Weights of a small transformer language model: 6.19M parameters.
MLP neurons of a small language model. Each row is named by its layer, matrix (gate and up: input weights) and neuron, and shows model dimensions 16-143. Each number is 50 + 12 x the weight over its row's rms, rounded and kept within 0 to 99. A neuron's up and down rows have the sign that makes its largest values positive.
After each neuron's rows, "fires on" lists the tokens most often at its 100 highest values on Wikipedia text that the model never trained on. A number after a token or word is its count.

L9.gate387:47 42 50 53 46 41 47 46 52 48 46 39 36 69 48 41 54 37 44 61 45 75 48 42 61 65 60 69 51 52 72 45 75 59 54 34 55 64 35 40 53 56 51 52 42 64 56 51 36 59 63 54 56 48 57 51 44 73 51 34 46 60 48 41 41 68 37 43 39 59 42 52 34 61 39 61 28 29 62 54 51 45 64 56 57 42 66 34 33 42 39 66 41 53 54 53 54 40 52 51 55 43 53 10 36 69 57 32 33 58 44 58 36 48 57 78 60 76 50 26 58 59 67 57 46 35 27 49
L9.up387:26 62 61 61 51 30 44 62 46 56 54 47 54 53 46 43 53 67 66 52 49 66 38 50 43 62 50 57 69 54 67 49 52 52 19 33 60 45 41 52 62 66 44 50 48 40 54 32 61 42 45 42 61 52 91 59 60 50 58 39 51 45 55 50 44 61 48 44 36 54 67 64 29 38 40 35 40 66 47 38 37 61 49 43 36 33 33 26 40 38 35 64 37 33 49 56 56 49 68 40 37 37 54 39 62 51 46 53 36 58 36 74 28 47 43 62 63 66 58 40 52 57 72 50 50 41 35 48
fires on: "g" 31, "n" 8, "s." 8, "out" 6, "ak" 5

L3.gate190:61 54 64 68 49 64 48 59 45 34 46 39 63 60 63 44 43 56 36 56 32 55 61 53 42 47 47 31 65 55 48 62 59 69 52 21 49 52 54 55 49 59 36 55 68 27 50 57 49 31 56 58 40 33 33 40 54 73 36 69 46 61 54 60 72 56 32 42 54 33 55 45 47 66 53 44 47 52 39 48 45 44 42 54 35 52 73 43 70 64 56 50 47 44 55 47 61 62 56 51 54 57 49 67 48 78 58 44 81 39 52 35 33 57 52 33 36 39 41 81 44 53 45 53 40 54 39 80
L3.up190:51 31 48 85 40 55 57 45 51 44 58 51 57 37 67 44 59 44 45 51 37 67 35 46 57 40 41 51 51 56 45 50 48 71 55 34 23 43 50 62 53 72 64 54 66 32 67 46 72 30 76 62 51 31 37 36 33 55 34 59 42 64 50 81 55 46 25 67 58 50 50 53 47 52 20 61 51 55 41 51 48 44 41 43 43 52 60 64 48 68 54 53 35 39 37 46 62 62 48 56 44 56 40 74 28 58 45 66 57 40 52 70 54 49 54 56 32 61 25 45 46 41 50 58 43 46 52 49
fires on: "\"" 74, "ject" 20, "ited" 4

L18.gate27:50 72 51 57 47 56 61 40 62 48 60 31 50 62 57 44 32 47 52 51 66 52 47 45 62 37 43 40 62 34 54 34 38 47 48 56 63 62 53 59 48 51 63 43 37 62 83 39 48 44 51 50 59 34 58 45 64 44 14 60 28 34 55 48 31 49 33 51 32 37 55 53 45 58 55 35 42 50 57 46 57 50 47 47 55 61 64 66 51 41 54 47 30 54 53 66 44 60 59 52 26 56 40 38 49 60 21 43 42 46 79 37 36 53 56 49 60 51 76 55 58 55 58 52 47 54 76 49
L18.up27:63 55 33 58 56 49 51 64 41 65 73 82 39 63 54 45 31 44 41 46 43 80 54 51 44 56 69 29 44 60 53 61 57 52 42 56 60 33 31 64 50 66 51 31 60 59 48 64 60 46 38 41 32 26 66 65 47 56 49 59 44 49 43 48 39 35 44 60 52 41 38 41 69 62 42 59 51 27 50 61 52 54 51 61 52 36 65 66 54 87 52 48 35 54 44 43 69 48 55 79 44 55 62 41 37 48 67 51 72 48 51 51 37 35 48 52 31 60 39 59 35 33 67 26 64 45 64 53
fires on: ":" 31, " 3:" 16, "ro" 10, " co" 9, " det" 8, " att" 5

L13.gate224:45 57 53 68 55 31 53 37 44 48 52 32 58 55 44 44 39 64 74 69 51 42 62 41 68 62 55 32 48 60 50 46 38 63 58 51 63 29 59 54 52 45 42 49 52 32 54 52 44 41 46 51 50 39 36 35 50 46 37 68 56 26 33 45 41 57 57 33 57 40 56 74 29 32 53 53 38 62 56 69 56 41 54 49 67 53 64 72 48 51 47 54 68 34 56 49 70 47 57 69 53 54 33 58 43 44 52 44 61 47 47 40 28 49 53 32 72 61 32 16 63 57 47 70 56 51 64 52
L13.up224:36 36 59 32 51 35 40 51 53 61 49 43 42 47 57 60 51 50 67 54 31 28 49 52 67 59 66 60 66 46 41 58 65 32 54 58 24 61 57 54 49 42 53 44 41 39 34 47 52 46 58 46 38 47 39 48 55 35 67 49 38 45 42 68 45 43 47 48 48 46 45 57 74 29 48 40 68 68 59 50 52 40 52 37 44 60 54 49 69 45 48 52 40 40 65 50 42 59 44 69 44 56 26 61 56 54 48 36 47 18 43 53 48 39 49 45 66 63 29 27 74 47 39 52 69 56 64 46
fires on: "ent" 14, "et" 13, " met" 13, " cent" 12, "h" 9

L3.gate221:55 61 42 38 38 44 64 47 35 49 43 39 47 36 46 44 47 39 53 50 47 21 41 45 55 55 71 36 29 44 52 69 44 60 55 65 46 51 69 68 52 40 65 69 26 64 48 48 52 56 53 44 46 32 35 59 55 57 35 76 69 46 63 61 60 46 44 57 54 55 62 52 48 72 41 48 33 66 75 38 59 74 35 38 40 58 42 55 30 47 30 66 52 42 57 63 40 50 34 52 48 59 50 18 42 61 64 52 65 60 64 45 33 38 33 62 56 50 61 63 68 56 60 66 35 62 51 50
L3.up221:47 42 42 41 29 56 49 46 49 51 51 34 40 49 54 51 37 43 29 51 61 29 41 54 48 57 57 45 55 55 78 72 49 55 48 51 61 49 71 51 56 44 58 44 55 53 75 41 54 63 70 49 40 27 54 54 58 55 29 76 54 48 42 60 36 51 56 48 46 60 58 53 54 57 42 48 24 57 66 33 58 55 61 63 32 85 50 42 36 50 19 65 49 48 47 59 47 39 34 45 26 55 46 38 51 73 65 56 72 46 52 51 37 51 56 43 44 73 53 64 75 42 64 63 53 35 46 60
fires on: "o," 20, "an," 17, "8," 13, "0," 11, "9," 10

L2.gate135:55 38 31 67 56 54 45 64 39 58 47 37 33 53 58 45 52 55 41 47 64 53 47 45 40 54 39 40 32 47 54 59 77 52 38 75 26 19 44 45 40 31 67 70 53 50 35 45 59 39 70 61 29 33 47 54 60 28 46 35 34 35 43 59 44 59 57 46 68 40 39 49 35 63 42 51 39 38 66 76 46 44 61 56 44 38 46 63 37 31 46 41 54 47 55 31 39 52 34 67 46 49 59 55 39 42 60 51 41 56 47 44 40 60 34 44 67 72 34 52 50 69 64 36 55 51 60 56
L2.up135:45 38 49 45 51 58 56 49 53 65 30 50 37 57 52 58 66 69 51 59 36 34 49 56 51 41 53 37 48 48 46 50 46 54 42 67 38 53 41 60 28 22 51 56 59 42 64 42 43 48 25 47 45 39 73 40 62 47 41 59 42 47 55 51 51 43 42 38 67 50 48 62 53 58 37 39 41 49 64 63 57 71 52 36 41 76 21 43 45 60 45 31 44 27 66 45 52 51 45 78 46 60 56 33 51 54 69 26 32 57 55 39 36 44 13 33 49 47 24 68 47 57 39 52 61 30 44 49
fires on: " ind" 30, " Ind" 29, " count" 13, " County" 9, " commun" 8, " reg" 6

L8.gate239:87 84 36 52 34 33 35 41 37 57 49 56 52 56 55 73 68 57 47 56 55 41 17 39 45 56 60 66 44 53 40 45 37 51 61 43 64 56 59 60 60 51 52 45 27 48 45 67 51 48 67 69 36 36 49 63 69 51 43 45 61 42 40 38 41 53 41 52 66 63 52 42 32 67 59 50 58 36 39 20 33 54 69 59 59 46 31 36 69 60 62 40 61 41 74 39 55 56 59 51 52 52 62 39 53 55 38 58 54 53 41 37 63 55 47 50 54 47 47 69 40 63 55 30 63 56 61 36
L8.up239:56 53 57 38 41 49 66 58 59 58 70 38 44 51 52 46 22 35 47 53 56 53 56 35 35 53 36 63 42 56 39 42 38 32 55 76 33 22 51 67 53 53 51 63 49 56 53 27 23 65 40 70 38 63 54 54 49 36 58 59 33 48 44 59 44 45 63 76 24 42 61 42 42 43 52 47 56 64 36 53 57 62 36 56 62 70 54 44 47 51 48 61 73 47 33 38 50 55 58 42 31 46 46 41 37 53 50 50 54 60 45 66 70 50 56 78 42 49 51 49 60 53 54 50 29 57 45 17
fires on: "on" 12, "ak" 10, "op" 10, "he" 10, "ire" 10, "re" 9

L3.gate56:40 52 57 43 79 47 52 54 58 47 58 51 59 50 52 39 67 51 31 35 52 28 50 47 76 60 48 68 43 43 61 43 44 15 58 59 54 58 60 45 51 62 59 50 66 47 43 67 43 52 64 71 48 50 48 56 50 56 47 58 68 58 45 67 65 25 30 43 38 38 68 62 23 48 51 36 63 65 57 41 36 68 44 45 51 43 49 60 42 42 55 69 65 34 49 39 61 39 41 32 58 30 40 64 44 41 64 40 70 51 64 60 44 63 42 46 47 47 47 66 62 53 28 47 53 66 34 21
L3.up56:47 50 32 45 63 49 75 67 45 40 67 61 35 54 80 60 52 26 51 43 40 41 58 45 55 63 54 65 51 36 62 47 42 28 55 63 48 54 36 44 45 50 78 46 56 56 34 70 47 47 60 50 46 39 52 64 37 57 41 57 66 76 51 55 31 51 38 54 25 64 68 48 45 42 38 55 71 55 60 59 38 81 41 45 55 48 67 46 46 55 52 57 29 40 59 36 75 26 59 58 58 28 48 45 50 38 63 49 58 68 54 58 66 66 49 39 47 40 28 66 67 48 42 54 55 53 44 50
fires on: "-p" 19, " \"S" 18, "==P" 16, "-c" 14, "==C" 12, "-b" 12

L9.gate55:53 51 90 76 45 51 65 39 44 52 34 43 34 63 55 58 55 63 61 55 53 53 45 49 67 57 50 60 46 48 55 48 58 57 60 58 57 51 66 50 48 36 60 57 43 52 63 46 65 63 55 66 61 79 56 30 37 32 50 48 50 42 39 19 59 48 45 47 61 47 51 60 60 31 52 70 39 41 52 64 54 44 47 57 22 64 39 31 62 59 48 70 49 59 52 58 49 48 44 60 43 56 87 70 73 56 47 63 74 33 40 67 56 55 46 44 47 45 50 41 37 40 44 68 38 49 57 59
L9.up55:40 52 67 58 46 55 54 42 53 64 58 48 48 48 66 55 34 69 47 60 47 36 49 46 63 54 45 35 60 29 45 45 52 51 62 30 45 55 45 50 53 47 44 63 52 48 59 61 51 44 23 37 57 51 46 31 72 50 67 34 55 37 49 62 57 36 51 34 57 51 55 35 13 45 51 68 36 53 56 56 36 64 23 27 59 45 82 46 57 36 51 30 56 54 66 45 35 68 63 65 66 49 48 52 50 79 58 23 61 39 53 40 37 21 46 55 26 69 57 42 48 51 54 68 55 50 63 59
fires on: "p" 16, "ient" 16, " Comm" 14, " comm" 13, "ys" 7, "qu" 6

L8.gate439:36 50 35 64 36 58 64 38 57 33 63 48 48 56 64 44 28 44 45 36 35 56 67 72 41 32 50 38 47 42 58 40 50 49 44 55 56 56 67 60 51 50 65 60 59 25 45 72 41 29 51 35 56 40 39 38 39 57 68 67 47 31 36 44 44 42 62 49 58 38 44 72 42 39 38 56 58 69 54 34 59 33 73 39 49 42 61 36 40 73 69 38 46 50 46 56 42 72 74 58 49 32 39 52 43 54 29 60 44 34 60 46 60 60 62 43 63 52 59 28 47 62 41 75 47 56 31 54
L8.up439:28 36 57 58 33 41 48 35 43 60 44 58 40 69 65 47 32 53 29 55 50 45 62 32 52 47 27 38 72 68 40 21 52 59 53 39 36 41 58 41 37 22 38 46 43 40 45 38 50 43 67 38 55 42 63 54 39 37 56 48 60 54 25 32 34 59 54 41 66 42 47 52 33 52 54 63 68 63 71 56 49 43 66 29 44 50 42 51 56 37 44 54 48 46 49 60 46 55 52 28 64 38 53 55 56 49 51 60 46 29 59 44 31 67 51 57 68 62 50 47 69 28 26 62 46 33 26 60
fires on: "al" 23, "et" 16, " Cal" 11, " sign" 10, "ium" 4, "ent" 4

L6.gate366:53 67 39 53 56 65 51 55 62 45 64 57 47 52 50 54 67 49 53 42 56 67 36 64 37 54 51 53 31 45 48 47 58 66 49 39 58 64 33 40 39 52 43 39 56 78 47 33 51 50 47 47 36 54 50 33 65 43 49 67 52 65 58 26 56 49 49 52 52 38 30 37 38 39 42 41 38 30 42 56 41 64 71 72 27 29 44 53 59 56 30 32 33 38 44 46 61 39 40 48 67 66 54 67 47 39 63 48 48 54 71 63 59 56 71 49 51 69 55 27 38 37 37 49 52 63 56 75
L6.up366:52 59 48 47 38 42 37 44 11 45 40 49 51 52 54 55 58 47 65 26 35 50 66 46 32 78 56 71 64 78 66 51 63 49 49 27 53 62 21 76 75 55 57 43 61 52 52 74 51 33 65 55 47 68 36 45 49 41 43 57 48 51 58 67 50 46 35 57 54 49 40 34 57 50 62 50 36 36 73 42 55 48 49 42 69 57 60 31 47 61 37 47 36 56 69 58 67 45 62 56 60 59 52 59 40 54 51 47 75 45 55 49 55 50 59 63 35 60 35 56 34 53 54 53 43 37 45 43
fires on: " music" 15, "otes" 15, " Music" 9, "s" 9, "bum" 8, "ple" 8

L18.gate119:43 71 34 17 67 38 45 24 59 57 53 44 36 51 31 50 47 55 50 47 73 60 74 49 42 46 54 27 36 35 41 63 51 71 22 60 50 38 70 63 46 58 48 54 51 71 49 42 59 55 55 61 63 54 61 66 57 46 60 54 57 58 32 56 59 56 38 62 48 50 27 30 48 43 59 36 58 79 55 42 46 44 75 54 25 67 49 36 64 41 67 59 61 51 63 59 59 41 39 51 35 46 37 49 71 51 55 64 35 66 68 49 39 56 46 44 39 44 61 51 46 66 41 55 39 57 71 49
L18.up119:64 63 58 49 53 45 34 50 49 53 69 52 30 61 68 52 44 37 37 48 42 40 52 48 35 47 58 49 50 57 44 69 37 27 28 46 33 62 47 49 52 51 41 62 53 38 32 34 68 65 48 59 46 42 53 37 50 62 35 52 53 62 45 74 42 34 32 49 62 38 52 28 67 74 63 36 44 41 39 53 50 49 33 34 53 53 53 43 53 63 44 38 35 42 47 44 70 60 24 46 42 65 69 49 52 78 62 61 35 54 47 44 35 16 59 77 40 51 48 47 40 63 54 51 44 55 62 55
fires on: " in" 49, " att" 12, "st" 7, " co" 4

L15.gate11:19 37 49 36 61 51 17 70 32 47 55 63 50 58 47 49 53 57 63 33 31 48 39 50 58 40 30 42 46 51 44 30 45 52 32 40 62 55 55 60 47 55 54 49 49 47 74 60 53 54 50 49 30 49 44 33 69 36 62 37 55 50 69 52 53 41 42 38 43 53 43 48 56 37 58 52 48 49 63 57 43 59 56 49 57 55 88 33 42 25 49 25 62 63 27 38 32 35 57 63 40 55 39 68 49 25 51 46 54 47 74 45 67 49 50 55 62 37 36 35 46 80 51 55 43 62 57 45
L15.up11:42 49 52 48 52 29 54 64 40 66 57 40 60 81 61 53 53 51 59 46 62 50 50 46 41 37 61 45 56 36 47 72 46 37 38 37 51 66 52 58 43 48 67 56 65 62 81 50 38 45 34 28 41 66 55 27 46 61 46 56 48 47 57 53 52 82 42 59 60 43 56 37 57 32 64 51 58 54 31 54 38 40 66 61 63 67 32 36 47 42 48 43 52 62 32 45 46 39 41 61 44 53 46 49 66 76 36 33 56 43 60 67 54 36 40 44 45 43 24 69 65 57 63 43 44 62 52 53
fires on: " pro" 27, " out" 9, " j" 9, " a" 9, " n" 6, " an" 5

L3.gate139:57 38 41 55 55 56 47 67 83 56 43 59 51 54 74 55 41 39 52 41 48 63 45 47 50 56 31 40 35 52 73 72 55 44 52 61 47 53 52 40 50 24 40 43 67 45 37 48 70 34 39 38 39 37 42 36 50 68 49 48 46 50 26 30 48 29 47 44 59 47 68 65 43 42 60 23 25 36 68 61 55 75 78 65 48 39 38 40 56 53 50 55 63 40 72 70 34 51 39 63 83 63 63 49 69 64 62 59 58 40 62 36 42 56 50 51 52 48 39 50 39 51 36 63 48 56 64 64
L3.up139:50 29 43 41 61 42 45 48 67 67 56 62 52 60 60 46 46 52 54 53 58 44 61 51 50 41 55 30 42 48 57 49 65 54 47 61 34 58 31 63 12 37 25 55 51 53 33 41 52 42 32 41 53 32 53 61 55 58 56 45 50 55 44 37 49 41 56 51 49 48 76 45 42 52 68 39 35 50 61 64 61 74 58 60 36 31 43 57 45 40 38 62 71 46 45 62 37 51 45 69 76 56 68 43 60 64 45 44 33 48 55 28 46 44 40 57 44 50 35 52 56 43 58 82 39 48 75 66
fires on: " ind" 30, " Ind" 29, " Japan" 13, " $" 10, " Austral" 7, "ument" 7

L8.gate167:35 63 50 59 33 46 53 37 46 53 43 53 41 52 54 35 45 40 56 65 56 54 40 35 61 36 38 58 26 17 46 64 60 59 45 43 39 49 46 38 37 40 22 55 34 59 45 67 55 35 56 62 46 45 50 57 53 48 72 58 54 31 53 73 65 51 48 45 50 34 79 49 64 43 63 55 73 59 55 55 32 72 39 54 25 52 60 32 45 29 45 41 54 49 48 51 50 46 55 26 49 44 62 40 56 65 54 51 44 45 46 66 49 39 54 48 60 35 34 29 34 49 58 80 40 29 63 22
L8.up167:54 51 58 55 51 49 36 65 56 35 48 77 59 45 53 47 63 41 29 46 49 57 61 41 29 36 53 31 35 47 50 55 39 59 38 55 54 35 43 36 46 44 48 44 58 72 66 68 46 52 77 46 47 53 41 40 47 54 66 52 57 52 51 49 48 49 33 42 58 44 53 55 43 48 33 62 36 26 55 67 29 53 42 59 63 48 52 50 63 39 50 72 58 28 82 65 41 61 55 45 52 50 39 49 59 58 46 59 40 58 79 27 44 67 57 72 39 70 46 58 58 58 46 70 59 47 26 71
fires on: " occ" 16, "j" 15, " feat" 14, "en" 12

L2.gate447:40 51 45 60 43 36 61 58 40 38 53 68 61 62 45 37 44 54 38 46 51 37 58 62 49 50 42 48 52 54 53 33 56 55 79 30 46 39 34 31 59 35 61 53 54 51 51 38 45 45 44 54 43 51 38 66 64 41 46 57 31 49 47 44 70 35 51 64 48 60 44 60 20 31 44 46 60 58 42 34 45 68 58 56 26 47 59 31 74 77 64 34 65 52 39 42 53 32 41 50 65 54 62 61 66 56 51 46 79 52 40 46 38 61 63 47 51 72 54 85 35 69 39 36 45 50 36 76
L2.up447:52 53 83 38 51 50 48 46 58 62 37 41 15 51 63 42 30 64 48 41 70 54 48 53 35 70 47 50 65 63 62 57 59 74 48 49 62 55 58 36 44 39 47 48 44 63 62 75 42 63 45 46 60 39 50 42 40 50 42 53 56 48 47 50 51 34 44 47 47 63 38 45 42 55 66 54 56 39 78 26 51 53 44 46 36 52 30 54 59 72 39 68 62 71 46 68 70 56 35 45 70 52 33 34 49 70 53 61 73 54 47 65 43 33 48 63 61 60 69 64 42 51 38 51 27 38 60 67
fires on: "ield" 28, "ough" 20, "ther" 16, "orth" 14, "ee" 14

L6.gate112:34 73 53 57 47 37 31 38 52 43 42 57 35 68 61 60 37 33 53 50 44 43 33 41 65 68 46 60 55 77 60 42 61 53 46 37 46 56 44 52 54 41 58 21 55 77 69 37 41 45 41 31 43 46 49 52 52 49 47 60 36 44 59 50 34 60 35 29 56 57 44 44 60 27 40 52 81 52 29 60 55 52 50 45 58 65 62 53 60 57 31 52 27 61 48 64 51 32 55 42 41 55 60 60 43 65 59 54 48 52 55 59 58 44 64 52 33 58 60 37 48 53 47 24 32 47 40 55
L6.up112:40 47 46 30 41 46 40 44 56 32 63 41 52 77 33 47 59 75 55 63 58 23 63 42 44 38 31 57 43 45 59 34 51 69 30 47 57 43 33 31 60 71 44 46 57 64 47 54 22 47 74 55 52 61 67 55 75 53 37 38 49 42 54 67 44 29 48 24 44 52 43 59 53 59 56 54 42 70 27 38 36 44 42 45 50 57 40 29 47 69 43 31 26 60 52 56 58 51 53 53 44 42 36 27 67 54 42 44 62 48 43 39 43 28 45 61 54 48 57 42 51 56 54 42 32 49 61 65
fires on: "n" 20, "g" 19, " name" 9, "ue" 8, "un" 6

L13.gate291:50 53 69 43 41 54 61 35 47 69 54 37 32 61 47 61 51 63 51 57 77 46 47 73 39 55 57 61 56 56 46 40 43 40 38 55 34 27 59 59 40 34 71 46 49 19 57 59 48 36 63 55 45 69 45 39 45 41 36 45 55 35 41 69 40 37 41 50 40 51 56 48 54 35 42 51 45 75 59 45 56 48 43 44 54 68 44 45 65 78 63 55 42 76 58 58 31 33 43 54 52 55 42 68 36 48 41 52 42 44 46 68 64 57 69 47 55 58 53 10 40 34 46 67 49 44 50 53
L13.up291:36 71 44 45 48 49 58 35 65 59 50 46 58 54 34 46 58 64 63 11 70 15 47 63 58 50 63 35 57 54 50 50 50 40 54 31 51 42 50 52 38 48 40 61 75 58 61 57 46 44 57 61 43 53 48 33 58 53 39 52 59 68 36 33 39 37 38 60 57 50 48 47 58 35 41 53 52 34 42 72 30 59 52 37 51 61 60 60 48 43 54 33 40 62 43 48 56 55 84 48 49 37 36 45 69 60 39 54 30 49 19 60 51 53 48 48 66 39 67 29 57 53 32 50 42 52 35 70
fires on: "or" 77, "p" 5

L5.gate81:74 39 37 43 35 39 49 38 63 50 59 40 68 55 55 51 59 64 43 52 54 52 53 23 34 47 60 42 47 53 51 53 39 34 30 54 48 59 42 54 19 41 49 45 39 34 47 46 69 40 57 43 42 52 39 41 27 57 66 43 52 35 19 57 45 52 42 48 65 51 62 67 51 58 64 51 57 46 58 66 66 47 47 46 68 51 28 55 60 74 50 42 36 50 58 36 39 43 45 67 51 37 68 50 54 73 70 37 41 34 51 56 49 66 33 50 49 55 35 68 47 52 48 23 33 41 59 61
L5.up81:64 33 49 51 59 62 50 41 57 52 49 29 37 57 38 44 47 47 61 33 47 49 69 50 44 35 47 45 45 54 55 69 65 59 65 52 61 31 58 53 49 46 40 52 43 52 39 50 48 64 59 60 46 47 37 46 24 58 79 39 61 58 44 29 25 28 34 39 67 48 49 47 51 45 29 34 48 56 42 52 51 60 67 47 60 57 52 46 56 55 66 69 58 28 56 42 32 46 48 71 40 54 48 42 25 74 33 24 31 53 49 54 34 67 37 48 37 31 24 59 48 49 58 45 49 34 53 43
fires on: "ud" 35, " Ind" 29, "ind" 18, " ind" 6

L16.gate170:66 38 58 48 50 39 43 68 54 40 63 53 78 43 62 47 70 26 33 26 56 43 54 51 59 48 09 51 62 47 36 47 52 48 57 71 54 53 55 40 54 85 51 36 70 59 51 59 47 57 48 66 35 60 41 35 41 41 51 35 43 46 69 49 71 48 47 56 56 52 39 54 62 56 61 43 39 41 64 50 50 63 43 50 48 35 51 64 55 28 65 57 56 47 46 59 42 57 66 59 62 45 55 68 48 67 79 46 47 43 66 50 54 46 69 66 83 59 59 41 55 55 35 34 47 57 59 57
L16.up170:58 60 51 75 65 54 33 38 58 54 36 48 66 46 49 48 56 60 35 56 51 43 50 68 52 45 42 50 62 44 31 52 50 36 41 39 42 54 72 33 48 60 48 27 48 47 39 47 34 65 46 59 28 52 48 22 66 64 29 60 54 18 52 47 55 70 47 52 52 66 45 73 48 58 63 48 09 47 44 40 65 55 15 35 54 74 76 50 40 30 38 52 44 58 72 40 43 54 59 45 50 46 43 54 51 67 49 25 34 46 35 52 54 65 54 66 37 46 61 36 62 54 25 59 54 48 46 52
fires on: " Rele" 12, "e" 10, " De" 10, "ele" 8, " incre" 7, "le" 6

L18.gate90:44 59 68 52 56 51 71 64 48 66 50 52 40 45 47 51 47 73 49 43 49 55 51 65 37 54 44 63 19 53 94 34 59 35 52 76 59 35 57 60 58 27 51 26 49 53 37 58 55 38 47 59 50 39 51 56 69 48 57 46 41 52 47 54 69 54 66 45 30 19 65 52 43 56 49 48 44 67 51 71 45 58 45 64 32 44 49 44 52 48 57 60 70 39 57 59 39 70 41 28 60 63 53 69 45 42 52 60 51 48 51 63 61 57 62 67 55 43 38 55 48 58 38 52 49 76 52 47
L18.up90:64 44 22 38 53 48 44 44 58 47 48 63 36 69 63 45 46 42 49 45 62 59 68 49 48 43 61 71 58 52 45 32 42 40 60 64 54 71 43 44 41 74 61 35 32 38 63 66 33 53 34 52 33 53 74 53 60 21 64 66 44 41 57 66 48 27 32 45 36 57 44 40 25 56 54 53 43 53 72 43 40 42 45 41 48 41 69 49 65 62 52 64 43 50 56 62 67 39 55 35 43 69 41 65 52 51 44 52 59 67 66 45 64 44 46 45 54 30 60 50 33 51 40 65 47 54 41 49
fires on: "==S" 14, "s" 12, "==P" 10, "==C" 8, " s" 7, "S" 7

L15.gate147:57 39 51 44 66 28 44 42 80 50 47 56 66 60 59 64 58 40 34 65 33 53 44 66 56 64 54 68 48 55 40 57 36 50 40 47 47 48 51 30 69 45 34 46 49 26 48 49 58 66 52 54 65 46 40 35 49 48 41 17 40 46 42 51 47 44 54 68 32 52 66 68 71 54 65 59 45 49 35 51 62 53 31 62 57 43 54 49 47 54 57 53 63 39 49 39 37 57 46 30 50 54 48 50 51 65 44 48 62 61 51 55 78 58 56 68 40 61 25 28 46 45 62 62 46 66 34 68
L15.up147:57 45 55 64 60 58 54 48 51 46 48 39 55 53 50 55 58 35 50 48 52 39 64 37 56 50 45 72 62 54 37 41 61 49 68 48 63 70 64 14 42 43 57 58 40 40 30 45 52 39 31 39 45 55 39 35 52 47 68 71 59 43 64 61 40 43 57 76 37 19 62 66 76 54 51 51 25 43 41 53 66 49 44 31 47 58 37 58 45 52 58 42 34 62 48 61 49 68 60 40 58 63 44 72 36 62 40 38 43 49 55 58 31 49 55 72 25 50 55 34 47 53 49 34 35 69 41 64
fires on: "le" 17, " fin" 12, "ele" 11, "he" 8, " Con" 5

L8.gate287:34 56 56 61 43 28 67 47 64 35 42 49 70 52 62 51 60 61 58 49 68 73 55 54 48 69 48 43 49 80 43 52 45 62 51 54 61 74 60 34 39 64 39 49 46 47 62 46 55 51 64 54 38 42 33 30 54 38 62 46 53 60 49 47 45 71 36 39 74 37 37 45 39 59 42 50 57 42 54 78 37 47 57 51 49 32 42 43 47 48 29 47 68 44 46 61 32 64 61 45 44 57 54 35 43 53 33 48 47 53 37 54 61 45 43 49 55 50 43 55 63 44 73 35 43 57 73 45
L8.up287:19 57 48 56 74 41 56 49 31 39 47 45 69 64 35 31 47 60 40 48 37 39 48 39 50 45 37 17 69 57 67 48 44 50 25 64 62 31 62 37 63 49 36 75 31 45 42 49 68 57 64 39 47 62 59 46 55 34 43 57 72 48 48 30 56 27 44 40 56 48 41 61 61 48 41 37 59 59 37 41 47 23 28 50 55 50 39 55 59 67 62 49 60 64 56 35 56 71 70 37 42 46 57 39 40 61 51 77 57 53 53 56 37 54 30 53 50 51 71 65 46 47 63 36 45 50 52 51
fires on: " ass" 31, " con" 24, "und" 11, " acc" 10, "ess" 6, "tern" 6

L12.gate189:51 45 62 46 53 48 39 51 46 51 36 53 42 55 60 49 26 46 57 49 44 52 42 63 43 49 58 60 43 46 55 48 37 49 53 44 44 56 52 24 40 64 43 51 64 50 48 52 59 36 45 65 34 47 48 37 50 43 37 63 36 42 25 51 72 37 19 28 39 30 60 59 31 37 48 53 49 49 35 41 49 51 46 44 59 55 55 47 77 62 57 44 42 70 36 63 92 58 54 49 40 26 65 57 55 70 52 46 75 44 39 63 49 34 48 53 27 32 58 56 65 75 60 65 38 77 58 51
L12.up189:60 34 53 45 45 48 47 60 49 63 71 81 60 62 59 43 31 48 74 48 42 66 46 27 47 46 47 48 54 33 37 46 49 64 51 45 41 49 44 34 57 44 39 56 73 45 41 55 57 34 60 42 45 32 63 62 54 35 67 61 53 53 53 41 63 69 49 27 62 44 47 62 63 45 62 50 61 42 50 34 32 27 49 46 29 64 62 46 47 37 40 36 64 58 37 40 50 61 59 54 48 36 53 57 58 46 46 53 66 45 24 39 35 59 78 69 69 42 62 52 56 45 53 50 44 55 54 42
fires on: "′" 24, "'" 23, "\"" 21, "’" 16, "h" 7

L6.gate389:62 54 42 50 59 62 53 64 39 42 55 50 78 52 54 58 52 42 31 59 40 30 55 41 55 46 58 44 44 54 45 65 29 52 33 69 51 56 52 30 51 58 42 59 33 52 60 61 43 27 39 58 49 41 34 46 66 48 54 33 46 61 45 39 43 69 40 67 62 54 30 55 58 71 44 56 56 59 55 55 61 60 41 33 33 61 36 49 60 59 50 38 54 55 47 68 66 48 17 47 36 70 44 59 46 57 44 48 54 50 52 37 48 55 46 33 51 35 67 45 52 47 39 53 61 31 42 22
L6.up389:64 62 67 27 46 68 37 52 41 41 44 58 47 60 39 33 50 72 54 35 48 63 70 36 63 49 50 46 54 64 53 53 61 62 39 57 56 57 51 34 49 60 56 49 41 49 70 68 61 60 48 60 64 67 19 58 55 50 46 22 56 47 67 56 59 76 56 41 43 51 55 40 74 55 57 49 31 38 59 63 58 43 44 69 33 54 30 64 62 46 60 56 48 63 27 57 58 60 41 32 51 66 56 45 66 40 40 51 49 49 50 55 53 48 68 21 48 54 48 35 64 40 55 49 74 48 62 60
fires on: "az" 27, "at" 25, "i" 10, "and" 8, "or" 7, "ar" 5